config = dict(
    d_model=192,
    optimizer='adamw',
    weight_decay=0.11,
    warmup_steps=469,
    decay_shape='square',
)
MLP neurons of a small language model. Each row is named by its layer, matrix (up: input weights) and neuron, and shows model dimensions 96-191. Each number is 200 + 20 x the weight over its row's rms, rounded and kept within 0 to 999.
After each neuron's rows, "fires on" lists the tokens most often at its 100 highest values on Wikipedia text that the model never trained on.

L3.up387,218,156,221,205,203,153,175,229,207,153,196,220,210,237,184,219,228,212,193,188,203,193,227,205,203,181,216,201,193,201,203,205,166,206,205,223,217,203,193,240,208,202,206,209,185,189,185,207,186,220,218,206,214,197,191,199,211,194,220,219,220,228,227,160,243,170,193,161,203,211,195,183,199,215,196,220,224,159,189,195,201,158,209,205,219,191,188,203,194,196,201,169,141,185,170,209
fires on: " 17", "11", " Court"

L3.up196,208,196,173,185,194,184,174,207,180,209,172,209,206,168,193,199,187,211,198,190,202,200,169,189,220,233,187,208,174,208,201,228,211,182,222,234,173,213,224,220,195,216,186,210,212,166,193,213,211,184,218,209,199,213,204,184,270,225,184,182,192,202,198,191,202,191,178,228,211,214,187,178,230,187,199,214,214,182,205,206,204,173,216,171,222,188,210,175,201,214,205,224,169,208,228,199
fires on: "ele", "se", " Se", "ival", "us", " pres"

L3.up133,208,239,195,163,220,186,202,200,220,219,193,189,164,207,176,197,160,203,210,163,169,183,188,188,235,212,203,200,201,203,198,191,245,165,202,210,169,198,236,167,203,196,196,211,219,182,195,178,180,230,205,203,206,213,244,196,243,210,187,200,218,184,199,219,198,157,211,199,167,183,237,225,198,209,207,196,192,199,215,195,200,182,193,182,198,210,207,205,210,241,201,203,223,206,257,191
fires on: "ment", "ired", "ured", " ship", " original", " average"

L3.up635,208,272,194,201,192,199,203,196,169,197,195,186,224,185,204,180,173,219,222,170,218,186,220,179,183,218,186,185,210,213,207,204,191,213,188,186,191,210,187,200,195,204,173,169,222,182,213,190,161,223,218,196,195,183,262,181,204,186,179,181,182,216,204,222,208,184,186,217,189,168,219,236,223,182,222,242,229,169,217,178,205,159,196,195,174,172,234,195,196,233,218,228,193,199,233,180
fires on: "'", "end", " young", " old", "-B", " her"

L3.up472,193,128,197,200,211,210,215,219,239,165,183,199,183,206,210,194,191,191,194,188,186,196,204,209,212,173,199,221,198,196,159,180,189,203,185,197,148,175,173,191,193,175,221,230,178,217,194,192,225,196,165,216,231,186,176,215,158,177,214,192,206,179,207,203,184,206,240,221,213,228,183,220,198,158,180,184,200,188,183,187,191,204,191,218,211,208,224,199,211,189,202,183,205,190,166,161
fires on: "ain", "ight", "|---|---|---|---|---|", "ough", " respect", "iver"

L3.up321,191,207,162,179,204,174,209,197,250,233,201,195,183,191,199,210,237,197,229,170,209,202,236,170,206,182,212,213,243,189,193,213,239,174,203,195,223,173,180,202,205,198,197,190,190,222,191,203,178,213,187,205,204,234,159,186,197,197,195,179,216,186,222,224,185,190,167,194,208,176,220,238,177,243,206,189,158,245,173,217,183,240,209,170,192,191,176,218,231,228,205,214,201,200,214,194
fires on: " list", " result", " star", " year", " bar", " express"

L3.up643,195,202,183,196,215,192,204,196,269,194,193,184,204,201,207,204,191,193,214,192,198,201,218,211,220,208,187,216,194,184,215,170,223,207,199,182,210,183,195,229,208,201,192,182,203,214,196,209,223,176,209,185,191,218,218,211,231,187,180,191,200,157,183,238,185,185,200,257,172,197,199,237,197,175,202,166,211,216,257,179,214,224,179,197,190,199,171,177,215,188,177,254,146,225,186,207
fires on: "iv", " spent", "sych", " aut", "==C", "ele"

L3.up714,199,161,227,214,212,180,163,192,233,186,178,221,191,207,209,195,194,197,170,187,160,202,178,204,193,215,209,203,189,205,215,179,193,228,188,212,188,215,239,209,189,202,208,214,185,200,194,206,187,210,216,202,187,165,216,190,183,216,199,185,208,212,201,163,232,210,222,202,228,198,185,165,218,166,206,238,196,170,175,201,211,170,210,192,241,223,193,189,211,183,190,155,184,168,175,209
fires on: " time", "enc", " rev", "°", " later", " Top"

L3.up558,197,201,232,203,197,213,218,188,130,201,195,222,195,199,217,194,160,205,163,208,220,191,196,207,183,194,185,196,222,212,194,195,204,181,220,222,195,198,184,191,182,202,227,191,198,218,196,208,203,167,201,188,194,185,170,195,158,198,188,172,184,200,134,173,177,253,216,211,226,205,195,164,199,189,200,226,188,167,179,212,193,218,221,226,237,211,198,240,196,192,190,195,187,188,186,163
fires on: "ce", "St", " late", "azz", " canc", " Californ"

L3.up658,191,176,196,228,192,194,207,196,249,201,196,211,203,214,217,193,257,188,190,195,205,199,218,222,202,193,213,212,198,193,198,196,204,212,206,234,212,187,177,212,207,190,218,201,184,219,193,203,211,177,185,202,200,202,131,203,183,199,200,203,214,192,203,155,184,206,203,195,227,194,193,183,182,231,188,191,196,218,173,210,198,246,208,195,214,212,144,205,225,159,188,211,176,195,158,224
fires on: " ref", " pass", " appro", " Assembly", "ST)", "'s"

L3.up659,223,169,233,218,189,203,201,190,179,193,201,204,184,234,223,213,188,201,151,216,207,200,162,216,193,192,224,206,214,195,201,226,179,180,215,232,225,197,197,216,217,214,215,195,191,210,185,213,218,169,217,200,191,205,150,170,196,201,196,203,201,217,175,165,189,228,204,165,233,180,196,170,203,216,181,191,187,181,171,207,196,244,226,208,224,192,169,205,214,165,175,185,142,201,184,225
fires on: "\",", " also", " stage", "ranch"

L3.up515,197,209,149,193,208,186,232,191,265,209,175,207,166,182,190,212,225,191,206,185,182,203,230,173,209,184,213,207,218,204,176,189,200,214,211,206,196,207,200,186,201,191,194,190,165,216,218,177,198,221,159,213,208,215,140,187,243,205,195,190,218,173,222,232,177,195,204,200,178,193,214,241,181,199,180,194,179,233,196,204,189,229,186,165,185,193,170,207,201,215,201,205,202,202,214,181
fires on: " Nor", " League", " only", " season,", " II", "ively"

L3.up391,200,189,257,241,213,224,204,184,197,191,185,203,212,212,237,212,211,207,178,233,198,206,196,205,201,190,206,200,185,183,200,194,195,227,189,222,211,200,206,205,198,207,220,211,174,200,188,188,202,158,185,197,198,193,194,177,156,204,189,209,210,203,185,169,186,226,224,192,210,231,181,182,188,166,185,181,221,185,172,198,203,244,202,228,197,210,159,212,210,166,197,185,136,189,160,209
fires on: "ib", " appro", " described", "here", "ST)"

L3.up124,182,184,205,220,198,228,227,187,213,187,210,189,198,200,209,214,224,177,210,195,212,205,196,190,210,208,218,207,172,193,188,190,236,243,216,205,166,178,200,187,207,182,203,192,179,196,171,208,222,196,203,200,196,196,149,175,184,215,184,186,224,199,225,212,184,251,205,198,209,193,187,181,166,207,205,180,201,239,171,192,191,273,191,168,162,211,189,206,227,185,203,238,210,204,213,195
fires on: " that", " 1", "ole", "ans", "atform", " position"

L3.up526,199,160,215,209,214,213,208,211,208,171,210,227,189,196,221,208,181,195,161,178,218,199,213,210,193,189,192,217,211,181,175,191,170,194,202,192,180,162,150,205,186,199,218,201,192,227,193,213,232,178,195,198,220,189,153,204,165,183,197,164,206,163,152,187,191,247,216,230,192,211,193,205,197,185,213,201,192,172,175,192,196,226,202,238,218,205,185,192,210,181,187,207,170,195,153,154
fires on: " qu", "ce", " stage", "mark", "ug", " late"

L3.up333,202,176,189,169,214,191,191,206,262,213,201,179,169,201,196,190,187,190,210,156,188,201,219,189,229,196,196,217,178,189,197,194,233,189,220,204,170,197,188,207,213,208,193,210,201,213,201,204,202,204,217,207,221,222,192,192,241,206,193,188,203,141,186,209,182,173,197,228,173,199,231,234,212,202,182,153,179,199,221,194,199,216,191,196,185,205,172,176,215,191,189,246,135,206,207,193
fires on: "ry", " several", " an", "ele", "erous", "ensive"

L3.up368,190,200,223,214,218,208,186,207,181,196,161,190,204,202,190,220,178,221,198,198,193,207,181,184,229,200,129,226,188,197,185,198,195,214,188,231,187,186,212,220,207,224,218,218,205,164,205,187,196,175,210,198,189,187,233,197,239,191,190,185,158,227,180,192,203,193,217,227,197,244,179,206,224,133,204,206,228,130,227,210,201,182,191,205,227,204,226,186,196,203,208,213,179,206,199,207
fires on: "\"", ")", "s)"

L3.up552,191,198,229,201,199,178,194,217,170,197,187,188,168,179,214,208,203,204,194,160,197,193,184,165,195,207,227,197,209,182,226,199,223,216,207,205,207,216,247,184,179,230,212,219,206,203,199,168,185,187,220,193,212,188,187,167,188,227,206,172,202,242,198,178,204,222,204,154,222,163,173,131,212,177,196,224,192,202,192,211,203,195,222,163,218,202,208,219,190,198,194,154,224,185,204,204
fires on: " members", "ists", " Bost", " –", " 0;"

L3.up125,218,171,189,167,213,191,204,191,177,227,191,197,176,192,200,199,171,210,185,179,224,200,192,197,235,179,177,220,224,203,179,212,232,169,232,219,202,206,169,205,200,227,202,212,200,197,202,209,213,169,224,193,201,231,193,192,246,213,200,188,178,181,166,207,168,189,182,229,198,226,211,183,218,168,194,172,186,186,235,219,200,218,201,196,227,200,215,187,204,200,199,218,179,220,198,190
fires on: "ur", " tit", "vol", "ition", " invol"

L3.up164,211,222,209,188,207,194,228,179,167,199,187,214,198,169,218,200,154,198,210,177,199,201,211,169,204,193,179,214,211,201,192,178,230,212,208,212,193,234,200,201,178,214,211,184,197,188,201,203,177,218,205,185,194,200,275,172,159,181,218,180,196,241,164,236,204,205,196,220,214,194,194,210,223,147,218,218,214,143,225,191,213,169,193,188,208,200,201,204,198,199,202,228,197,177,210,174
fires on: " first", "ival", "-H", "cted"

L3.up281,236,169,168,168,192,178,172,214,191,207,208,203,181,240,178,205,201,189,191,179,213,193,220,214,223,165,199,220,214,208,195,201,182,193,226,214,220,212,196,224,224,213,192,186,195,204,204,215,216,229,209,203,215,219,177,188,240,209,197,224,219,176,209,200,204,151,196,208,208,185,211,202,233,225,176,188,195,191,243,188,190,207,205,180,216,203,169,172,212,216,183,214,151,214,196,229
fires on: "ted", " degree", " rul", " Wat", ";", "nam"

L3.up667,189,208,181,221,206,231,193,206,267,215,183,172,246,184,206,201,220,210,218,222,197,193,213,222,212,198,175,221,176,190,204,219,212,196,181,213,201,185,188,202,204,180,180,201,202,175,185,197,196,168,169,215,171,212,220,212,232,209,192,196,197,184,236,195,205,169,206,197,155,213,197,235,168,216,218,181,193,208,188,219,209,184,187,217,175,208,195,189,220,197,211,242,176,223,199,236
fires on: " ins", " block", "int", " fac", " ens", "==="

L3.up312,202,161,222,204,185,205,208,190,152,194,204,201,191,188,210,205,176,194,159,223,200,199,157,195,186,196,209,185,219,212,195,217,175,185,203,195,187,206,198,188,183,215,195,216,199,197,210,196,222,163,220,195,199,189,173,206,204,218,204,179,181,190,206,204,187,258,192,217,219,209,185,196,224,171,177,203,183,189,206,199,199,200,216,209,255,189,207,204,191,189,183,141,201,197,176,164
fires on: " any", " Luc", ").", " described", "ex", " Bronze"

L3.up293,202,201,216,197,207,195,204,170,162,190,200,229,171,168,193,179,164,193,210,162,233,220,186,209,204,189,189,203,172,203,193,204,202,189,193,210,212,219,197,221,196,204,207,209,202,191,208,210,184,192,241,176,184,223,215,193,176,213,208,191,197,211,166,207,194,207,184,201,228,192,209,169,201,190,214,182,241,176,203,210,211,189,206,190,243,195,189,204,207,198,188,221,194,214,202,195
fires on: " v", "cted", "ival", "ng"

L3.up301,172,221,237,214,206,216,207,202,172,215,169,202,210,179,208,209,181,209,206,197,190,201,214,164,208,190,178,206,204,200,205,175,221,209,188,201,200,205,201,184,171,212,225,206,204,209,183,181,182,196,190,197,178,183,254,175,145,202,189,178,200,195,152,193,176,233,239,202,212,204,194,193,196,138,218,222,208,147,181,198,206,202,207,221,194,197,199,230,203,199,215,185,190,188,180,203
fires on: " sp", "emb", " fl", " late", " strong", " May"

L3.up246,199,197,199,186,208,208,204,195,211,236,206,183,225,178,182,194,180,205,215,212,227,188,225,191,201,167,191,204,232,225,203,215,199,205,226,163,208,188,232,184,196,204,178,204,219,229,213,223,218,168,189,207,184,221,188,209,238,210,174,187,188,157,201,236,176,240,167,231,155,194,222,240,211,198,202,184,178,229,220,198,195,209,208,203,194,185,227,208,194,183,217,266,189,224,185,154
fires on: " J", "eng", "val", " Los", " Brazil"

L3.up678,199,215,200,188,220,208,182,197,191,189,157,176,201,201,189,200,200,208,201,220,183,200,174,171,241,197,173,225,178,192,205,201,250,211,217,226,196,213,214,204,203,213,210,212,208,165,185,186,184,206,236,195,193,196,252,213,201,218,209,190,178,196,186,193,189,179,199,187,215,251,197,188,202,171,210,178,221,168,175,204,214,182,210,201,209,206,221,199,222,194,218,193,219,181,217,224
fires on: "\"", "E", " t", "aval", " ship", "|---|---|---|---"

L3.up70,222,178,273,216,208,196,188,204,192,183,179,200,195,220,199,198,164,205,184,249,185,193,186,231,221,162,211,199,164,183,206,200,197,201,202,228,197,198,214,205,205,207,213,241,190,197,185,197,213,176,208,198,222,203,206,175,204,227,178,214,214,195,176,182,189,231,237,202,211,228,178,166,206,184,166,161,206,188,212,187,207,198,205,217,209,208,152,196,209,182,176,167,133,208,204,191
fires on: "m", " out", " known", " appro", " described"

L3.up578,192,174,184,219,193,203,180,205,181,169,175,234,215,136,201,209,188,206,198,227,241,208,204,223,185,224,200,185,193,198,188,182,170,232,183,182,193,190,162,236,186,185,203,199,186,204,206,224,222,155,185,206,191,188,184,216,217,178,216,159,188,174,218,214,182,230,191,247,207,233,213,224,201,179,196,202,197,206,204,180,207,212,199,203,218,208,188,201,197,206,201,223,204,210,161,156
fires on: " called", " pass", "ç", " together", "epend", "–4"

L3.up378,227,162,184,178,180,165,221,206,229,207,215,212,173,213,197,213,224,202,188,188,209,187,181,204,199,174,220,199,221,211,196,213,178,193,223,216,246,210,190,221,218,224,188,191,190,214,217,203,217,224,218,202,218,229,150,180,237,212,206,192,215,210,220,198,192,186,190,197,221,161,208,210,231,211,174,196,172,214,230,192,190,206,209,179,235,191,165,177,205,200,175,202,161,200,190,193
fires on: "ted", " list", "nam", " rul", " —;", " debut"

L3.up743,187,156,205,208,229,220,200,209,224,186,184,164,198,193,201,225,218,191,210,254,195,207,196,201,244,176,193,222,177,187,177,181,213,231,182,201,170,183,209,187,205,177,203,214,194,178,198,198,213,175,176,208,212,209,225,224,217,215,228,188,193,171,210,228,185,203,234,222,188,254,189,239,205,158,182,163,187,195,199,203,199,202,192,221,176,218,203,167,214,191,211,179,184,236,170,224
fires on: "|---|---|---|", "|---|---|---|---|---|", "us", " 1:", "|---|---|---|---|", "ain"

L3.up644,189,188,204,228,194,195,188,232,197,168,194,174,203,178,207,214,214,223,207,180,199,186,239,174,189,205,212,187,179,201,199,187,180,237,199,199,167,206,228,189,190,197,196,191,195,207,206,203,186,266,200,218,203,164,197,201,203,204,187,199,205,200,224,130,219,191,200,179,187,197,204,215,192,188,226,226,230,182,140,166,196,199,216,199,167,207,222,226,196,225,228,171,204,174,165,190
fires on: " (in", "board", " ent", " video", "ion"

L3.up309,204,254,217,203,200,212,186,186,151,198,169,162,226,187,192,201,176,219,225,227,214,189,193,181,200,200,181,180,201,213,212,216,201,208,199,209,218,215,219,202,197,216,191,181,219,182,199,206,172,201,216,202,198,196,278,168,221,192,204,197,181,232,202,215,193,197,193,199,204,215,213,213,207,187,208,213,242,165,194,177,204,162,186,196,162,186,202,209,197,238,228,221,187,190,233,194
fires on: "\"", "”", " April"

L3.up114,189,197,218,250,216,206,186,215,198,167,188,208,217,183,227,203,204,214,195,233,197,211,190,194,177,216,210,181,184,181,206,169,165,247,170,192,183,202,216,211,204,203,202,200,175,203,180,212,211,177,170,194,199,187,188,191,164,191,211,191,188,207,179,169,186,222,231,199,205,202,182,192,197,175,203,212,228,185,143,200,208,224,188,209,181,204,186,223,223,197,188,175,181,190,175,207
fires on: " it", "eth", " States", " $", " Candidate", " Tw"

L3.up183,202,185,228,198,205,218,222,170,199,200,200,198,193,197,184,184,158,195,204,261,213,198,211,238,211,155,202,174,188,217,176,188,167,186,192,185,180,196,205,183,215,168,199,228,207,202,215,202,214,203,186,207,199,220,215,223,243,202,209,214,192,174,211,251,180,193,226,226,177,211,232,245,186,169,166,174,209,198,238,185,191,191,197,221,188,198,233,197,195,195,198,203,179,236,207,163
fires on: " In", " such", "):", " One", "s:", " By"

L3.up126,198,196,179,190,203,194,194,228,159,191,183,185,201,186,215,182,190,235,194,193,215,170,204,183,190,200,218,194,221,206,199,202,188,181,195,195,225,199,205,196,195,218,212,194,209,200,202,195,178,251,206,207,205,203,198,229,204,203,234,194,205,212,217,174,195,180,197,186,231,184,195,212,198,205,194,209,193,212,209,189,201,188,211,199,208,201,196,229,217,238,195,140,266,177,206,220
fires on: "ir", " ent", "isher", "ains", "ía", "cent"

L3.up110,192,249,184,187,195,212,194,167,141,205,196,189,206,173,210,209,203,216,208,211,203,208,226,158,196,199,189,201,200,202,187,206,221,209,219,200,204,207,194,191,191,206,192,174,207,185,192,202,183,196,213,196,208,211,222,170,192,212,196,187,202,206,180,183,181,192,186,204,210,223,221,200,191,211,237,209,209,173,163,196,199,196,199,190,156,198,189,217,204,240,213,220,183,185,213,203
fires on: "so", "se", " May", " strong", "|---|---|---|---", " leading"

L3.up211,217,183,183,171,213,158,187,197,233,194,185,215,162,172,166,190,161,199,222,171,198,202,175,205,218,199,192,203,198,200,172,193,201,173,197,216,183,214,216,219,220,208,190,208,217,191,221,206,196,209,192,207,198,226,243,207,255,190,201,206,190,185,172,229,192,162,218,210,186,208,225,223,220,186,195,195,203,163,219,195,204,173,186,162,219,187,241,181,198,217,201,216,144,211,219,188
fires on: "ment", " His", " appear", "uty", "ired", " grand"

L3.up497,218,189,195,229,188,196,199,218,217,174,189,218,209,184,200,186,178,209,182,215,181,199,199,216,183,220,191,188,165,194,187,206,165,221,175,196,168,207,207,233,204,190,178,204,204,179,192,190,194,220,181,192,176,222,240,182,220,187,233,210,186,221,147,188,216,205,227,200,163,193,204,224,182,195,213,236,217,161,150,199,212,205,185,236,167,188,237,180,202,221,197,186,195,211,192,209
fires on: " it", "|---|---|---|"

L3.up43,202,226,158,203,195,203,217,192,198,242,194,210,214,220,208,203,263,214,235,187,219,202,217,192,186,194,198,195,223,201,195,229,206,181,209,208,222,183,190,204,200,186,199,182,194,209,187,200,177,184,168,211,187,209,146,196,175,192,191,202,200,223,220,165,186,198,185,170,217,174,208,226,156,254,223,204,189,226,158,220,182,235,214,201,201,193,163,197,218,224,211,241,226,205,230,223
fires on: " result", "aly", " placed", " list", " assist", " object"

L3.up547,177,214,190,220,214,224,177,206,211,213,179,204,227,184,184,178,206,206,223,176,164,200,191,198,193,235,183,195,188,211,201,202,211,207,176,182,186,203,230,176,209,180,189,204,225,181,190,198,169,189,187,206,168,177,226,224,181,195,175,205,191,213,195,185,224,184,211,183,167,193,187,204,175,234,242,229,230,173,169,223,214,179,205,200,190,196,237,201,210,196,216,203,219,188,217,229
fires on: "ending", "en", " old", " right", " building", "I"

L3.up341,215,183,240,211,163,210,194,198,132,202,214,202,200,233,204,205,185,204,173,198,225,191,214,234,190,175,221,186,212,202,182,227,177,191,228,214,216,188,204,216,203,202,220,182,209,223,195,212,206,202,226,202,206,186,169,181,168,187,220,198,211,217,164,170,192,230,202,167,224,170,198,169,196,244,202,209,202,197,176,191,185,234,222,226,205,197,205,204,198,181,188,191,186,195,179,213
fires on: "ce", "ause", "ranch"

L3.up279,214,172,210,198,230,165,195,225,259,195,175,213,175,208,223,215,197,220,198,167,176,200,227,201,227,218,173,218,223,176,188,164,201,188,201,220,202,202,199,254,210,218,210,200,188,199,197,192,204,150,186,200,203,207,197,184,224,181,201,201,206,186,184,183,202,165,225,220,183,212,195,230,186,142,207,185,216,183,220,188,208,223,186,192,208,222,184,190,203,222,195,198,150,207,154,227
fires on: " sup", " vis", " open", " arch", " Arch"

L3.up58,198,200,205,193,205,204,192,222,214,211,202,230,195,222,227,201,224,194,169,172,167,207,159,168,197,222,226,212,216,185,223,187,246,185,213,207,222,196,192,191,188,209,194,190,174,202,174,183,199,175,219,179,199,206,187,173,162,218,199,182,223,219,180,172,209,209,195,175,228,182,171,151,212,194,219,201,185,191,186,222,215,213,215,198,250,200,129,198,228,174,168,188,208,171,210,212
fires on: "ted", " sp", ".0", " who", " 0;"

L3.up564,213,199,247,237,197,219,202,178,212,180,258,176,199,246,189,199,218,173,186,208,198,198,196,251,198,160,231,200,180,194,207,204,173,232,193,184,200,204,204,189,229,193,208,194,189,214,191,199,206,211,184,200,191,176,192,193,176,211,198,220,199,217,219,195,227,201,211,162,194,183,198,187,185,224,181,187,200,196,198,208,199,223,195,205,164,198,152,192,204,158,187,165,172,199,188,230
fires on: "ld", " Council", "aching", "—", " Assembly", " Committee"

L3.up251,181,197,180,207,178,249,201,203,163,205,194,186,219,198,222,202,218,210,204,233,212,197,175,211,192,205,161,191,187,182,202,236,206,203,222,222,201,192,188,175,207,207,163,173,190,163,179,189,221,146,218,201,222,237,165,197,190,199,206,203,177,208,183,169,186,206,210,191,195,205,192,185,199,198,217,183,190,192,148,197,195,205,204,217,173,208,213,163,219,207,206,229,218,220,207,217
fires on: "ly", " ×", "stru", "ource", " Ref"

L3.up87,190,213,215,195,210,202,211,201,233,190,174,189,185,186,214,214,227,210,206,190,157,215,174,124,206,183,241,212,201,202,208,194,230,229,208,194,214,214,244,190,205,219,209,211,188,210,203,177,165,243,217,210,226,207,171,162,201,227,220,193,224,231,215,196,186,200,203,192,224,202,181,199,202,149,184,201,201,203,160,196,192,210,201,187,184,194,154,223,215,219,205,159,221,161,217,212
fires on: "–19", "am", "du", "–199", "|---|---|---|---"

L3.up450,191,162,223,223,203,199,189,205,188,166,175,230,208,182,213,195,160,212,170,217,212,196,198,208,182,195,176,196,183,206,185,196,151,202,205,216,176,204,200,229,179,205,202,213,185,201,208,212,216,192,205,198,215,195,188,204,207,187,208,181,187,180,153,202,187,239,209,233,189,227,182,208,219,173,214,227,239,146,191,189,208,167,193,223,236,193,219,202,186,181,199,222,163,203,171,151
fires on: "se", " late", " 24,", " Californ", "°N", "rit"

L3.up159,192,187,150,194,168,197,208,181,156,248,189,209,225,180,216,184,193,206,173,200,210,192,177,194,183,212,168,182,237,212,206,220,192,170,213,212,237,206,199,206,195,212,192,166,198,180,195,218,206,194,199,205,165,234,147,196,219,207,211,193,181,190,210,179,163,199,201,167,207,160,216,204,195,204,214,201,163,224,214,211,197,186,207,205,240,189,205,198,204,198,185,213,210,230,197,216
fires on: " each", " just", " Louis", "ón", "as", " Brazil"

L3.up410,204,181,232,211,198,191,181,217,198,172,163,208,212,174,224,202,165,227,178,217,188,186,164,194,182,224,206,177,207,197,215,169,154,201,174,210,196,201,224,208,175,198,210,211,183,186,204,205,215,223,192,203,198,182,217,215,213,192,212,183,203,208,223,183,206,211,228,189,226,202,188,197,214,151,183,220,193,194,201,177,210,155,208,198,238,222,222,211,206,204,186,154,222,197,172,185
fires on: "ir", " min", " California", "cent", " Carolina"

L3.up567,211,218,163,204,193,215,192,172,181,223,231,185,206,255,174,200,239,179,235,171,217,196,231,232,203,187,192,207,195,199,208,213,206,224,195,186,207,193,196,190,229,184,203,177,208,201,186,211,201,211,183,203,172,191,206,206,184,192,183,229,204,216,222,208,220,159,199,190,198,169,206,211,179,249,203,181,210,231,216,207,194,225,193,181,175,206,196,174,219,199,191,225,206,213,227,255
fires on: " •", " Title", " indic", "ld", " dire", " popular"

L3.up404,182,161,203,241,206,195,215,208,212,174,156,233,197,190,231,207,217,202,175,241,203,197,195,217,179,232,201,178,168,184,196,172,158,241,196,212,190,212,216,214,199,189,215,205,177,197,196,200,223,181,185,197,212,189,145,201,196,197,201,183,209,202,197,155,187,221,238,200,201,219,181,189,189,183,189,208,195,205,178,180,203,228,204,210,197,218,207,217,213,173,178,164,213,205,166,202
fires on: " Party", " polic", "ways", " that", " Europe", " Assembly"

L3.up331,194,217,196,203,192,225,231,188,115,232,211,221,210,189,227,188,200,211,177,239,218,203,157,183,186,203,209,183,214,208,183,219,219,192,213,221,204,200,182,158,198,191,211,192,184,178,189,203,205,164,183,199,208,214,145,200,180,215,214,185,200,216,202,194,150,246,197,177,237,211,191,184,180,202,170,187,177,224,176,214,187,237,210,204,215,205,175,227,214,213,191,181,249,207,222,188
fires on: "est", " each", "uel", "ific", " determ", "ipl"

L3.up701,174,210,181,219,211,221,193,210,209,206,202,200,227,203,200,203,229,192,216,219,169,197,231,196,197,196,221,207,194,218,225,182,226,212,176,188,193,200,202,171,191,176,189,196,206,189,184,182,192,208,166,205,198,172,232,217,162,203,187,182,200,197,211,175,223,177,212,175,190,184,201,195,169,231,222,206,200,185,157,209,208,191,218,223,175,204,180,196,213,185,205,187,206,185,186,238
fires on: "en", " Year", "ending", " Label:", "80"

L3.up100,204,221,178,210,188,202,218,174,190,195,241,185,206,217,182,211,223,189,220,155,229,192,226,229,183,197,213,190,205,211,207,215,190,238,196,182,211,197,193,208,218,184,189,162,201,209,194,224,195,212,186,201,184,205,170,191,203,178,190,204,196,241,236,214,214,201,165,196,194,156,211,236,181,261,218,207,207,236,190,197,186,220,193,167,167,193,193,190,201,205,198,251,194,213,216,208
fires on: "ld", " made", " indic", "-19", " (18"

L3.up55,179,217,198,227,215,227,178,175,203,197,194,184,215,180,212,209,236,203,214,184,194,221,214,168,189,220,217,220,182,200,192,208,253,247,204,202,211,203,183,201,186,209,199,188,196,195,184,182,178,198,214,201,166,188,185,178,179,236,190,179,200,194,207,174,197,219,171,170,231,187,196,145,183,240,218,207,219,211,147,232,220,235,206,194,177,193,179,215,220,183,209,187,203,172,205,233
fires on: "ans", "oss", "ff", "ole", "ause", " Cam"

L3.up5,200,194,204,204,201,219,207,196,181,185,193,193,207,159,196,199,196,222,182,206,207,188,178,212,200,176,164,215,202,213,160,219,195,207,190,208,196,189,188,178,204,195,190,214,225,188,210,210,197,192,185,212,187,219,212,204,227,205,205,174,155,201,202,215,178,228,206,216,183,210,204,255,225,160,199,224,214,137,180,193,194,143,195,220,213,199,247,191,196,226,232,205,203,219,183,157
fires on: " can", "ay", "amp", "\"", " A", "act"

L3.up107,196,190,239,217,184,225,212,179,165,202,225,211,185,209,220,197,210,193,174,202,228,207,180,223,172,182,241,194,221,206,187,202,175,207,202,210,196,174,178,186,199,184,204,192,174,231,206,200,211,181,185,196,215,186,151,181,168,191,204,181,204,210,191,199,181,240,195,184,244,188,188,172,214,225,178,199,172,198,174,204,186,230,208,214,216,206,174,201,210,172,186,175,178,181,189,158
fires on: "ce", "\",", "\"."

L3.up686,223,179,198,184,214,174,171,239,230,198,196,213,188,242,196,222,219,200,194,171,158,190,199,171,234,206,217,231,215,189,221,179,239,183,221,216,210,186,219,219,199,213,196,193,181,190,165,186,198,217,227,198,211,189,203,181,218,214,195,189,240,184,195,145,236,164,201,180,196,178,176,184,207,197,208,200,182,201,199,196,213,209,208,192,215,211,162,192,224,209,180,169,170,189,191,254
fires on: " degree", "ted", " 0;", " 40", "ributed"